Weights of a small transformer language model.
Size: 8 layers, width 768, 6 heads of 128 (1 for keys and values), MLP 2048 SwiGLU, vocabulary 32000, 97.9M parameters.
MLP neurons of a small language model. Each row is named by its layer, matrix (gate and up: input weights) and neuron, and shows model dimensions 0-63. Each number is 128 + 32 x the weight over its row's rms, rounded and kept within 0 to 255. A neuron's up and down rows have the sign that makes its largest values positive.
A block is one neuron, or neurons of one layer that tend to fire together. After each block is what it responds to, as a language model described it from the Wikipedia text at the highest values.

L5.gate754 [124 115  78  87 110 138 134 133 112 146 124 144  73 119  69 147 144  80 149 166 132 168 199 137  71 170 113 165  96 121 100 153 166 141 140 127 130 160 108  75 122  42 141 113 111 181 110 142 133 135  94 128  43  67 129 111 134  68 157 177 116 176 139 152]
L5.up754 [119 119 152 172 194 123 177 120 128 118 111 112 108 109 132 146  84  81 164 132 183 142 210  76 128 121 172  85 141 120 110  86 148  91 194 189 106  86 159 139 113 147 111 129 138 131 160 170 134 145 152  68 155 113 164 116 134 110 108 161 112  59 132 122]
L5.gate863 [172 125 141 119 152 164 125 120 133 126 136 105 106  96 157 111  80  96 117 175 174 147  94 155 175 109 109 117 160 112 152 168 173  88 119 206 133 149 125 134 134 117 124 156  90 133 135 152 151  65 128 129  88 143 121 123 138  59 129  68 146 121 152 168]
L5.up863 [159 125 187 104 187 152 178 116  87 181  71 119 167 151 175 161 119  98  73 133 142 168 173  96 153 144  75 184  89 127 159 139 251  81 146 174 176 136 146 131  95  59  92 124 184  70  52 194 125  47  94 147 105  98  83 110 143  99 110 131  96 114 138 120]
L5.gate953 [ 88 129 145 138 201 143 119 102 123 169 120 106 135 134 130 104 142 103 115 167 142 142  80 116  77 135 128 160 136 155 129 138 166  86 127 181 142 145 180  74  87  92 126 171  79 109 139 135 140 105 145  80 122 141  64 173 140 116 127 112 110 129 112 133]
L5.up953 [109 128 142 158 104 127 101  97 134 175 110 160  80 140 146  74 104 115 181 155 106 176 129 159 147 186 109 129 133 119 170 110 218 141 203 202 117 142 129 147  99 130 123 131 158 128 103 128 163 114 117  84 126  83 111 117 156 171 157 111 166  82 176 195]
L5.gate1054 [ 74 180 121  99 107 107 114 153 150 151 107  85 143 116  93 143 131 105  95  41  78  99 187 142 140 162  80 187 153 144  91 137 152  81 109 173 142 163 107 106  89 136 131 166  70 102  89 137 161 141 157  96  64  96 171 147 122 155 113  95 106 106 157  75]
L5.up1054 [149 118 100 148 126 118 114 183 151 126 142  75 102 187  96 147 128 108 157  87 114 125 126 145 112 150  72 143 123 105 167 132 130  76 149 133  56 133 101 158 114 180 113 126  70  80 122 124  90 117 141 155 131  75 162  62 156 140 141 158 210 156 121 138]
L5.gate1163 [128 139 139 132 107 121 166 118 131 104 152 121 139 101 109  88  93  97  83 122 119 130 116  77 149 107  81 168 138 107 126 111 173 153 124 152 125 123 129  95 105 111 120 155 124 127 129 127 143 154 135 115 113 116 143 113 102 174 153  70 142 108 172 144]
L5.up1163 [134 111 114 123 100  83 119  80 122  99 104  85  77 165 131 109 136 136 145 137 154 104 119 135 172 109 123 115 163 187 186 188 152  99  72 191 129 132 126  54 148 154 147 153 115 134 141 177 132 166  94  83  53  80 154 123 180 123 122 138  98  75 157 189]
L5.gate1322 [ 95 122 166 117 180 116 134 149 163 145 123 138  94 184 119 195 136 136 195  96 124 106 175  73 103 144 105 142 159 171 147  79 129 121 133 229  95 188 147  93  77 160 127 132 135 147 197 129 167  96  56 128 131 145 147 101 134 126 112  92 121  96 198 149]
L5.up1322 [129 140 172 130 142 156 109  85 105 134  93 134 168 122 103  74  59 190 109 101 166 173 126 121 165 124 159 125  82 147  53 145 145 183 173 130 138 105 116 176  82 116 118 140 155 112  86 142  98 134 171 202 205  79 159  65 203 143 191 137 158  90 145 125]
L5.gate1494 [100 160  83 176 172 149 184 113 160 143 121 147 101 118 158 124 120 114 208 119 153 142 191 144 142 137  53 169 114 119 132 158 199  96 125 180 172 121 118  83 158 162 112 149 114 104 178 143  94 104 188 131 100 120 135 121 105 117 142 121 118 118 118 188]
L5.up1494 [109 146  80 184 199 115  82 146 167  98 151  92  57 125 133 113 192 120  69 165 101 112 125  95 132 143  87 138 107  63 156 148 139 130  69 161 165 145 105  74 118 111 153 103 101 107 103 147 124 191 181 149  64  53 123 119  98 151 117 132 126 147 154 104]
L5.gate2042 [115 178 125 122 190 146  52 192  74 155 118 105 136 156  85 145 104 134 131 122 182 108 113 187 155  66 142 103 126 129 119 215  77 153  47 153 130 159 162 153  85 164 133 150 149  88 144 152 166  57 167  88 145 170 158  59 130 104 101  65 131 132 136 106]
L5.up2042 [106 112 132  96 163 144 121 123  92 171 148 122 154 141 167 140 159 172  49 124 113  83 179 156 123 105  99 165 195 148  97  76 109 125  90 150 127 148 103 172  99  99 152 135 152 145 137 166 138 140 162  96  91 144 114 120 105 137 136 161 171 101 132 132]
The first digit token of a multi-part number, strongest for quantities after words like about or over, e.g. 1.85 million, 16-17 tons, 4 cm, and also in table cells and ordinals (9th).

L3.gate33 [132 139  97 116 208 111 105 135 109 105 158 148 103 132 174 125 118 121 113 141 112 117 135 146 144 124 146 149 159 133 139 117 144 151 156 104 147 158  77 140 154  96 125 122  71 134 113 170 104 157  83  90 124 101 151 126 141 155 135 128 123 156 152 107]
L3.up33 [144 150 135 109 151 125 133 160 156  92  87 170  90 136 120 110 136 204 129 148 123 161 100 150  65 127  85 204  85 112 119 104 122  85 145 125 137 116  96  98 135 191 130 175  96 102 121 177 118 135 115 116 132  97 164 116 104 185 131 119 169 162 104 112]
L3.gate89 [161 138 123 105 139 122 101  77 117 161  93 127 160 126 116 145  83  81  81 151 161  87 101 131 124 134 173 128 135 125 130 143 141  86 154 134 184 141  92 140 140 107  88 145 127 111 152  98  90 137 130 127 139 107 135 150 146 109 216 147  84 140 169 135]
L3.up89 [100 157  87 184 193 113 142 134 126 109 135 101 109 144 155  92 121 148 135 114  85 141 102 156 140  97 174  88  66 120 148 120 118 145 112 149 144  98 155 145 123  54 113 140 165 112 117  88 108  86 113 132 115 136  96 142 110 161 115  81 141 173 116 122]
L3.gate208 [ 79 121 190 149 168 129 123  71  80 158  88 139 141 155 100  96 160 167  87 134 108  80 205 178  83 105 107 137 141 154 102  83 160 188  66 156 128  94 176 137  96 143 130 180  70  92 144 149 143 188 153 174 148 134 167  92 134 148 124 141 114 120 120 149]
L3.up208 [119 116 193 160 156 134 130  74 103 156 119 118 121 101 124 154 170  80 133 145 140 112 176 168  96 186  97 127 135  75  89 134 181 104  80  81 167 139 129 161 101 175  85 127  92 106 155 132 128 188 131 145 143 154 124  97 135 157  76 101 149 174 123 186]
L3.gate296 [131 129 151 152 167 172 137 114 134 133 171 115  97 116  91 101  80 142 136 139 201 120 161  84 130 136 127 135  29  62 116 112 111  94 101 107 163 147 191 179 123 147 162 150  96 117 184 104 154 109 171 127 144 124 148 141 153 192  95  97 107 154  98 129]
L3.up296 [163  96  99 159 153 145 141 117 138  96  67 120  84  89 177 178 169 124  97 160 139 146  57 126  93  95 100 154 116 134 123 157 144 115 130 114 106 180 136 110  74 141  91 147 179 120 116 135 110 128 122 139 105 111 112 149  98  94 100 162 196 115 105  96]
L3.gate974 [126 111 132 108 141 159  94 135 107 164 115 161 137 167 100 122 129 153 159 144 218 184 106 163 133 139 136  93  75 142 125 203  97 115 138 146 164 185 142 133 103  68 166 110 136 125 140 168  72 111 119 160  74 131 145 132 130 187 144 169 121  88 101 172]
L3.up974 [ 69 121 147 134  67 199 122 107 154 145 131  66 106 118 129 207 132 104 181 142 150 107 110 124 110 111 141  88 158 162 158 172 135 177 149 103  65  74 134 151 138 142 117 154 144 128 112 134  93 152 119 117 159  89 112 180 100 135 111  96 105 113 154 132]
L3.gate991 [162 145 134 101 147  83 115 133 127 217 200 131 139 103 122 173 110 172 117 152  64  91  73 127 124 148 130 162 150 177 128 168  97 163 144 161 151 161  93 110  93 122 128 126 137 115  99 135 139 142 143 134 120 122 147 129 101 164 191 136  85 155 129  72]
L3.up991 [122 114  79 164 145 108 161 169 112 178  91 139 133 160 190 129 144 137 156 115 139 155 155  88 187 112 182 163 166  88 137  90 156  88 163 175 152 116 125  62 103 111 130 104 139 128 127 120 142 172 158 105 196 147  99 176 159 158 136 145 141 106  90 142]
L3.gate1061 [108 142 150 183 104  69 150  73 190 107 110 144  76  86 101 117 177 128 117 134  88 183 171 124 175 127 144 115 174 114  93 145 168 100 138 139 120 109  94 139 205 129 137 106 162  73 149 103 128 154 145 138 132  95 196 168 136  93 138 118 132  96 103 114]
L3.up1061 [ 75 134  60 152  68 137  73  98  74 139 163  78 113 106 134 102 179 125  89 113 134 161 168 167 153 152 149  93 183 127 147 119 102 142 153 144 117 179  69 122 158 123 132 106 116  88 128 124 139 129 163 121 163 175 117 141 161 122 112 141 142 105  63 100]
L3.gate1789 [152  85 141 176 125 156 157 122 179 166 118 177 123 109 158 155 105 122 149 112 156 128 131 118 134 151  80 145 122 147 152 175 136 123 135  98 185 170 102  96 116  95 166 136 121 131 115 132 105 208 185 163 114 154  57 107  80  90 155 130 166 133 148  85]
L3.up1789 [125 170 145 105  88 111 166 125 136 172 132 121 124 123  59  98 153 154 110 131 217 128 142 173 165 134 125 140 159  78 163 205 136 137 119 162 110 114  69 153 134 122 187 123 140 144 198 106 186 130 143 161 155 115 148 115 139 185 122 145 101 152 142 111]
First token of a quantity phrase, a number or quantifier such as two, several, a, dozens, often after "more than", "approximately", "over".

L4.gate528 [ 83 115 107  91 121 138  43 153 107 118 129 122 143  82 117 169 124 120 119  57  62 133 172 122  76 237  87 131 116 120 160 158 111 138 208  91  97 132 146 145 161 104  66 148 175 130 121 136 135 195 128  41  78  83 141 166  55  51 197 148 144 157 114  77]
L4.up528 [175 147 136 162 145 133 135 119 138 125 133 102 105 125  94 174  98 129  63 134  87 102  80 121 126 175 101 127  86 106 178 107 116 150  95  95 110  78 194 107 165 151  49 111  98 177 119 156 148 107  80  41 177 144 107 190 107  65 155 138  76 101 132 141]
Verbs or prepositions that begin a fixed collocation whose meaning depends on the next words, e.g. took on, given me, stands for, laid down, under.

L4.gate593 [142  76 121  41 150 126 172 159 149 150 133 165 133 124 129 119 183 127 150 124 168 207 118 131  83 160 129 116 139 166 146 125  96 118 154 144 125 198 171 123  91  65 123 190 149  83 103 128 101 188 101  96 163  96  79 141  95 134 140 149 119 111 139 118]
L4.up593 [177 165 127  99 170 137 115 131 118 146 117 151 102  83 144  96  91 198 107  89 174 152 102 114 126 171 151 185 122 128 103 120 128 155 164 170 188 128 211 160  89 156 140 158  75 132 105 123 124 117 167 120 123 119 163 107 151 123 118 148 177 108 156 175]
Fires on the finite verb, often just its stem, right after a sentence's subject noun phrase, e.g. revolve(s), consist(ed), listen(s), is, was.

L3.gate378 [126  92 162  96  80 137 155 140  97  98  93 109 106 127 123 128 173  85 139 169 110 123 121 120 185 122 100 138 195 171  98 147  94 131 153  96 145 121 160 135 103  97 128 150 161 156 138 149 178 149 187  98 105 133  44 116  94  79 142 128 120 123 157 134]
L3.up378 [161 195 194 105 144 104 120 126 139  69 124 140 106 125 110 122 128  81 139 170 136 126 134 151 107 132  73 113 174 143 120 123 122 131  98  68 147 117 225 110 171 182 152 137 130 138 144 133 121 101 157 152  60  98  66 117  48  98 164 112 121 142  88 102]
L3.gate513 [157 129 182  72 137  88 163 186  96 161  93 179 113 125  78 149 130 102 150  86 141 136 104 114 125 128 147 142 139 154 151 177 124 132 117 146 143 131 189 150 102 162 160  96 110 151  72 122 150 126 166 153 108 171  92  86 140 159 114  76 146 176 146 112]
L3.up513 [107 126 120 110 130 103 165 144  58 139  74 111 107 162  95 132 149 185 124 140 134 139 124 170 141 144 176 103  87 101 166 149 117 125 128 152 166 127 170 142 171 162 161 156 119 128 110 149 125 140 129 121 155 116 139  58 209  81  98  75 178 124 139 105]
L3.gate600 [183 135  56 122 111  68 117 168  82 184 185 119 158 123 163 115 142 158 128 132 152 168 103 116  90 200 112 174  88 174 146 153  87 110 105 174 159 115 162 137 141 145 157 216 126 123  74 108 131 122 120  85 114 115 183 109 132 121 104 152 121 179  73  96]
L3.up600 [134 125 103 103 111 122 175 160  45 147 142 116  97 153 155  98 128 201 127 132 112 150  96 109  85 158 154 158  93 145 159 108 129 113  76 114 183 172 160 140 172 186 107 145 105 115 118 147 110 151  62 113 106  94 157  91 133 142 135 140 162 174 121 111]
L3.gate804 [ 77  99 113  72 111 103 150 112 110 164  92 183 130 161 142 123 210 108 118  99 166 211 142 128  92 136 102 155 162 119 144 156  86 106 102  97 126 168 137 133  99 135 139 149  88 112 105 132 133 136 146  76 151 133 131  79 150 165  98 170 104 131 133 106]
L3.up804 [159  99 116 112 142 114 111 107  75 117 152 103  70 118  75  98 163 168 129  74 161 179  93  96 106 144 173 129 114 222 136  86 125 157  77 128 148 142 155 200 115 146 186 168 198 114 117 112 161 121 170 132  97  80 183 140 105  77 176 169 122 128  73 118]
L3.gate859 [137  96 183 115 142 100 133 129  77 176 115 141 147 140 130 103 116 154 149 148  86 110 101 122 124 117  86 176 143 171 125 109 108  71 117 156 192 189 178 179 105  91 203  89 177 168 127  99 136  89 166 123 119 117 143 116 172 116 129  70 144  89 107 167]
L3.up859 [119 111 135 115 123 123 142 123 122 116 130 136 113 135 157 125 150 130 102 111  78  93  57 179 153 100 169 118 148 187 172 194 101 155  96 108  92 131 152 163  86 119 114 151 141 150  84 119 125 128 154 160 106 112 153 126 125 103 126 111 150 115 173 115]
L3.gate1017 [139 124 155 143  70 125 144 203 128 134 181  98  55  95  98 109 180 119 164 169 124 129 156  89 104 159 176 143 109 123 110  73 139  81 116 112 134 209 160 146 158 132 185 138 167 128 132  96 129 146 114 110 141 121 127 113 143 146 183 114 182 197 153 123]
L3.up1017 [105 191 147 154 129 134 187 225 114 162 107 117  64 140 129  97 159 118 130 101 130  93 108 114 140 104 132  90 158 107 104 129 126  78  90  73 109 138  81 109 144 143  31 139 123 115 158 136 156 104 164 154 178 116 109 156 156 194 170 157  84 142 234  99]
L3.gate1218 [ 28 154 132  87 101 149 151 133 116 182 138  94 143 133 111  70 152 192 156 105 155 165  99 113 167 101 174 114 111 129  93 144 166 150  99 105 132 123 145 133 120 142  79 147 145 137 119  82 153 117 130 126 109  84 145 120 113 128 107 131 136 136 114 118]
L3.up1218 [127  82 151 140 157  64 137  99 111 147  82 180 124 146 159 126 109 126 184 131 149 118  66 118 153 107 126 137 120 155 161 157 108 106 132 124  58 113 143 169 121  79 155  51 106 153 110 129 154 129 179  55 141 159 110 136  75 105 107 124  75 151 189  90]
L3.gate1782 [129 182 108 118 121 125  98 123  83 149 137 115  70 123 160 137  97 192 195 154 171 118 176  86 141 150 183 135 156 117 137 139 179 158 107  97 130 154 101 152 174 167 109 133 153 115 166 169 115 125 108 112 116  98 136 106 119  54 160 187  66 124 116 118]
L3.up1782 [129 140  97 123 161 139 190 103 113 144 139 123  85  91 178 138 166  93 156 171 131 101  75 108  93 119  88  89 105 173 161  99 149 131 143 145  61 130 115 147  75 125 142  84 128 185 103  96 112  97 131 156 121 195 106 146 100 163 117 123  93 177 137 133]
Main verbs (stems and -s/-ed/-ing endings) right after a subject noun, pronoun or "who/that", e.g. "who love(s)", "company issues", "had placed".

L4.gate798 [ 88 193 148  77 128 126 157  94 157 124 110 126 133 124 137 159 142  89 106 145 180 113  83 163  78 130 112  91 111 136 117 134 161 131 103 150 134 144  95 100  50 107  67 135 157 200 106 166  78 117 110  60 103 119 165 152  72 119 114 103 110  76 102 102]
L4.up798 [162 142 101 137 104 120 124 139 122 142 139 114 113 176 126 111  81 104 115 159 161  82  95 105 121 133 120 130 107 148 167 121 153 133 173 139 136 108 131 142 111 130 140 162  94 156  79 130 161 187 150 112 143 143 153 117 144 180 157  77 140 126 203 149]
Number tokens (whole numbers, decimal parts, dollar signs) that begin a quantity, usually before a unit, as in 6.6 m, 3.15 m, $20,000; sometimes number words or adverbs like four, one, well.

L5.gate321 [110 152 150 144  80 150 153 117 107 155 165 113  82 196 101 106 155 111 145  79  93 108 190  86 180 120  63 108 176  83 119 153 120 159  94  93 133 122 150 145 125 139 142  60 136 127 133  88 185 148 172 112 110 115 110 183 146 106 131 132 145 142 143 129]
L5.up321 [124 131 154 130 135 168 102 130 152 153 167 102 105 131  73 169 124 165 142 118 131 138 162  96 157 173 138  55 132 146 136 183 187 117 112  95 132 134 158 102 184  74  93 116  93 162  91 111 148  81 196 147 174 174 144  96 182 111  71 111 135 153 131 140]
L5.gate361 [115 137 100 138 127 157 171 137  76 125  81 109 122 139 108 147  66 101 113 149 140  64  66 106 151 122  98 186 120 136  84  41 141  57 148 103 119 110 119 148 174 147 176  73 142 125 169 106 132 131 152  93 110 173 133 130 127 116 127  95 106 176 171  64]
L5.up361 [119  89 174 124 132 160 194  98 129  82 153 137 114 112 150 186  83  90 140 117  99 134 157 161 108 142 142 142 124 120 178 114 136 136 165 137  56 121 102 137 140 119  86 104 123 144 153 157  88 113 165 117  89 147 163 176 168  64  75 130 106 184 183 121]
L5.gate575 [129 143 136 165 164 133 101 145 117 152 112  72 166 158 142 156 149 120 135 121 163 151 120 108 179 161 145 136 150 121 137 138 154 127  84 151  84 112  85 175 173 138 123 120 148 147 108  66  83 152 140  95 114 165 184  90 160 135 121 108 131 121 131  91]
L5.up575 [135  70 117 113 158 112 180  67 129 104 167  84 119 142 122 102 148  66  87 154 153 153 143  64  98 108 126  75 132  91 106 144 145 153  79 119 165 113 158 158 104  91 142 125 140 135 154 176 144 147 123 114 114 137 149 139 174 108 151  64 119 131 121 124]
L5.gate1068 [ 95 152  89 100 118 116 133 142  68 188 117 109  97 115 137 113 120  83 112 141 149 115 126 108 134 124 137 171 126 167 169 124  99 147 164  58 100 106 146 198 131 128 105  75 145 214 142 151 189 108 167  85 182 159 111  83 144 140 130 106 128 115  79 108]
L5.up1068 [159 142  85  95  72  99 106 137 133 124  70 156 109 171 167 165 123  89 107  94 193 123 154  86 116 113  72 154 104 147 166 116 114 111 150 135  90  58 128 108 152 100 104  99  99 118 157 131 164 121 146 140 177 116 166  92 179 197 159 121  72 121 131 139]
L5.gate1144 [102 173 107 168 108 174 111  87 160  83  75 109  89 130  74 119  80 111  73 118 102 118  96 132 130  86 141  95 141 132 139 199 153 113 127  81 126  65  99 133 114 136 137 112 118 201 117  60 130 134 126  97 141 194 144 131 137 152 111 130 117 142 132 143]
L5.up1144 [109 148 144  79  96 125 113 117 123 131  81 148 102 107 141 119 111 100 152 153 188 114 207 156 174 153  87 117 108 118 174 141 138 213 145 151 186 113 132  66 145 188 149 181 163 232 180 131 107 149 147 104 144  79 138 118 158 133 123  76 103 142  87 122]
L5.gate1502 [ 98 139 146 117 154 127 142  53  73 159  86  70 195 188 114 120 129  86  82 176 151 148 134 112 170 126 168 120 150  70  69 149 114 136 129 131 109  57 144  97  97 164 142 119 145 112 102 150 175 121 149  82  97 176 167 146 129 163 127 115 108  88 134 147]
L5.up1502 [130  89 103 143 132 134 134 141 156 128  71 101 134 134 177 164 185 124  93 152 189 149 124 124  96 100 140 115 103 144 145 178 170 173 124 164  66  80 142 134  84 116 187 142 116 135  91 105 126 166 182 129 145 112 116 155 146 151 137 125 174 132 145 185]
L5.gate1785 [ 88 138 191 162  99 146 128 124 118 122 127 175 136 127 167  85 183 152 121  97 160 164 124 127 106 107  75 149 106 104 168 100  90 157 107  93 120 135 116 175 136 138  93 106 131 101  88 122 168 103 137 134 117 142 159  74 122  65 135 141 104 158  44 174]
L5.up1785 [190 102 123 110 167 164 157 134 122 100 101  92  75 101 149 126  98 135  72  67 118 128 116 128 114 108 129 139 168 180 146 126  42 165  68 131 148 143 120 166 101  75  91  91 135 169 135 146 199 210 184  74  45 121 151 151 157 127 138 116 116 155 157 142]
L5.gate1808 [177 178 158 195 100 144 146  91 143 144 155 124 192  97 185 170 100 170  95 122 101  64  64 135 130 178  80 169 145 141 155 182 176 152 128  90 104 131 153 113 127 149 142 198 173 142 119 115 138 126 162 107 118 138 116 130 109 176 169  86  91 120 146 125]
L5.up1808 [182 134  99 146 114 179 171 129 138 112 109 154 169  80 102  72  89 174 136 145 130 128 113 104 131 153  91 156 154 127  78 122  80 183 106 130 126 137 146 100 134 153 140 176 113 103 172 139 124 120 195  96 102 126  99 115 127 189 135  88 108 164 122  57]
Main verbs that begin a verb-plus-object phrase, mostly "took" in took control, took part, took place, plus had, won, spend.